Weights of a small transformer language model: width 576, MLP 1536 SwiGLU.
MLP neurons of a small language model. Each row is named by its layer, matrix (down: output weights) and neuron, and shows model dimensions 240-335. Each number is 50 + 12 x the weight over its row's rms, rounded and kept within 0 to 99. A neuron's up and down rows have the sign that makes its largest values positive.
After each neuron's rows, "raises" lists the tokens whose logits its output raises most directly, leaving later layers aside.

L5.down606:63 34 41 44 40 40 36 52 68 56 30 49 55 04 37 66 47 39 74 56 43 51 55 44 37 53 55 43 40 57 51 47 51 44 48 38 67 34 38 44 53 54 50 36 44 41 52 43 34 58 33 40 48 56 42 54 54 56 21 36 57 58 56 59 39 41 48 54 54 56 54 42 49 41 46 60 64 55 50 55 46 80 32 47 52 24 53 50 56 58 36 36 46 28 56 42
raises: "–", "%", "th", ",", "/"

L2.down1523:56 38 53 49 51 42 52 65 59 59 43 54 67 99 48 54 48 46 40 56 57 61 65 54 48 59 41 67 64 49 56 42 36 50 36 40 53 49 32 50 48 42 48 54 60 34 30 64 48 47 35 72 55 14 39 51 48 71 48 57 59 46 34 32 55 37 30 51 54 65 63 39 70 47 43 31 40 43 28 50 53 47 51 51 58 48 23 41 71 56 46 36 50 68 56 45
raises: "ly", "ger", "ash", "ement", "az"

L9.down204:37 30 52 56 48 55 51 62 70 32 46 50 68 57 46 53 53 32 56 59 43 51 38 47 52 61 50 53 49 63 47 37 52 60 56 35 50 32 35 43 46 48 50 69 69 54 35 59 38 55 31 60 54 35 70 54 64 48 46 54 40 58 48 53 60 70 56 51 55 62 49 49 34 36 62 21 39 55 40 67 63 61 60 56 50 36 25 51 72 70 41 50 66 37 46 55
raises: "\n", " They", "-", " In", " These"

L4.down685:50 56 50 45 74 51 40 60 35 37 59 42 65 64 66 48 69 56 51 38 34 56 48 41 46 52 40 65 57 60 62 46 47 41 49 43 55 52 48 48 59 77 44 52 48 38 36 52 41 42 68 44 51 55 55 37 45 45 73 37 55 68 43 34 82 38 51 38 58 44 56 41 60 45 56 66 63 26 49 33 29 34 43 40 36 64 48 51 40 52 53 56 37 32 59 50
raises: "ants", "ator", "ory", "ature", "och"

L5.down1360:52 40 51 59 39 34 52 59 66 67 24 46 48 28 43 61 55 47 58 43 34 58 69 31 34 56 40 40 54 44 64 55 48 55 53 50 58 38 44 44 49 58 29 60 28 26 56 51 41 56 61 34 28 48 55 47 56 53 27 47 64 32 26 50 40 43 58 68 61 34 41 55 58 39 57 54 50 59 70 47 57 73 22 52 35 60 49 39 47 52 57 52 46 37 68 42
raises: "th", ".", " million", " years", "59"

L2.down280:53 39 46 39 34 42 51 61 49 54 33 54 64 10 46 58 49 46 65 59 26 52 55 39 43 36 61 35 58 59 51 49 41 55 51 51 55 48 49 45 53 59 32 41 40 25 61 33 51 57 39 44 48 61 31 60 51 44 45 46 59 49 48 40 37 46 39 38 70 47 39 59 45 43 74 43 53 61 60 42 62 99 27 45 40 47 51 52 48 52 57 52 55 45 50 46
raises: "th", "1", "75", "akes", "3"

L2.down100:61 53 43 48 58 56 53 57 54 62 62 54 70 82 49 56 51 54 56 47 41 57 38 41 44 45 65 52 57 55 42 54 48 42 56 56 68 60 42 46 59 55 65 72 42 34 75 57 66 47 39 73 38 48 40 39 48 61 58 66 69 47 33 41 32 42 51 44 51 55 54 52 59 50 52 37 38 50 63 56 30 38 47 49 53 54 45 56 44 56 50 55 65 52 49 49
raises: "ades", "ag", "ay", "ash", "ia"

L5.down1105:57 47 57 59 36 42 43 57 58 48 32 44 45 13 42 59 62 52 63 53 50 37 52 51 34 62 48 33 32 58 57 49 40 67 57 41 59 55 49 35 49 44 39 57 33 37 49 48 59 47 35 39 39 59 59 55 42 60 21 43 50 42 40 53 33 36 54 64 61 39 51 68 54 30 60 60 55 48 53 44 48 83 29 44 46 55 46 43 61 44 64 60 50 50 62 58
raises: ".", "mm", "th", "km", "00"

L4.down636:57 41 61 50 53 46 50 46 53 48 41 46 42 22 33 55 39 56 73 62 44 54 67 29 41 50 59 54 58 47 53 43 51 68 46 69 60 18 45 25 48 28 29 69 36 44 50 36 43 41 58 53 50 51 42 46 34 56 31 35 46 25 42 45 45 44 50 49 54 34 56 64 43 57 52 42 51 58 58 38 52 78 47 48 46 53 46 50 56 55 56 43 60 38 45 34
raises: "th", "nd", "m", ",", "."

L5.down1475:64 44 37 54 43 37 47 63 77 57 21 55 51 14 38 61 55 56 76 59 47 33 58 49 39 67 45 22 43 61 58 43 58 31 60 58 55 46 59 58 50 43 37 43 52 60 48 53 55 56 27 40 34 60 57 61 56 52 37 49 44 61 51 64 40 49 52 39 54 48 60 45 38 61 30 49 53 59 48 46 49 72 40 56 69 37 63 68 45 47 38 39 41 32 47 61
raises: "–", ".", ",", "\n", " –"

L5.down866:59 41 48 44 32 42 55 55 67 49 35 43 54 17 54 61 50 21 62 42 44 56 61 56 26 73 59 16 47 41 42 62 60 42 47 51 48 49 50 50 61 59 46 52 44 46 45 35 53 51 35 36 42 54 47 44 51 49 35 41 48 73 38 56 32 32 52 52 61 50 54 72 27 49 33 66 62 34 52 61 47 62 51 47 57 37 57 67 57 44 46 29 44 30 53 50
raises: "–", " |", "th", ".", "%"

L5.down956:68 50 40 24 39 38 45 67 63 57 44 46 54 06 46 65 53 40 62 50 48 32 53 61 40 72 52 27 43 49 56 38 54 54 58 50 51 60 54 33 50 59 46 65 46 68 46 49 52 36 26 32 25 76 52 32 62 56 29 38 37 52 52 59 44 59 36 42 57 58 37 52 40 54 50 65 54 49 59 46 48 70 25 46 54 41 53 54 53 47 34 44 47 32 56 50
raises: "–", ".", "/", "th", ","

L5.down18:69 43 35 36 39 61 38 54 66 55 31 52 57 00 43 72 41 43 74 37 63 48 58 54 40 64 47 41 46 66 50 61 52 38 59 48 53 39 52 36 34 47 42 61 38 59 45 61 44 47 31 39 52 64 53 46 59 57 28 48 64 70 52 72 59 53 50 44 66 41 65 46 33 41 34 58 55 51 38 64 38 85 47 43 58 47 52 65 36 38 47 29 39 25 77 62
raises: "–", ".", "th", " |", "−"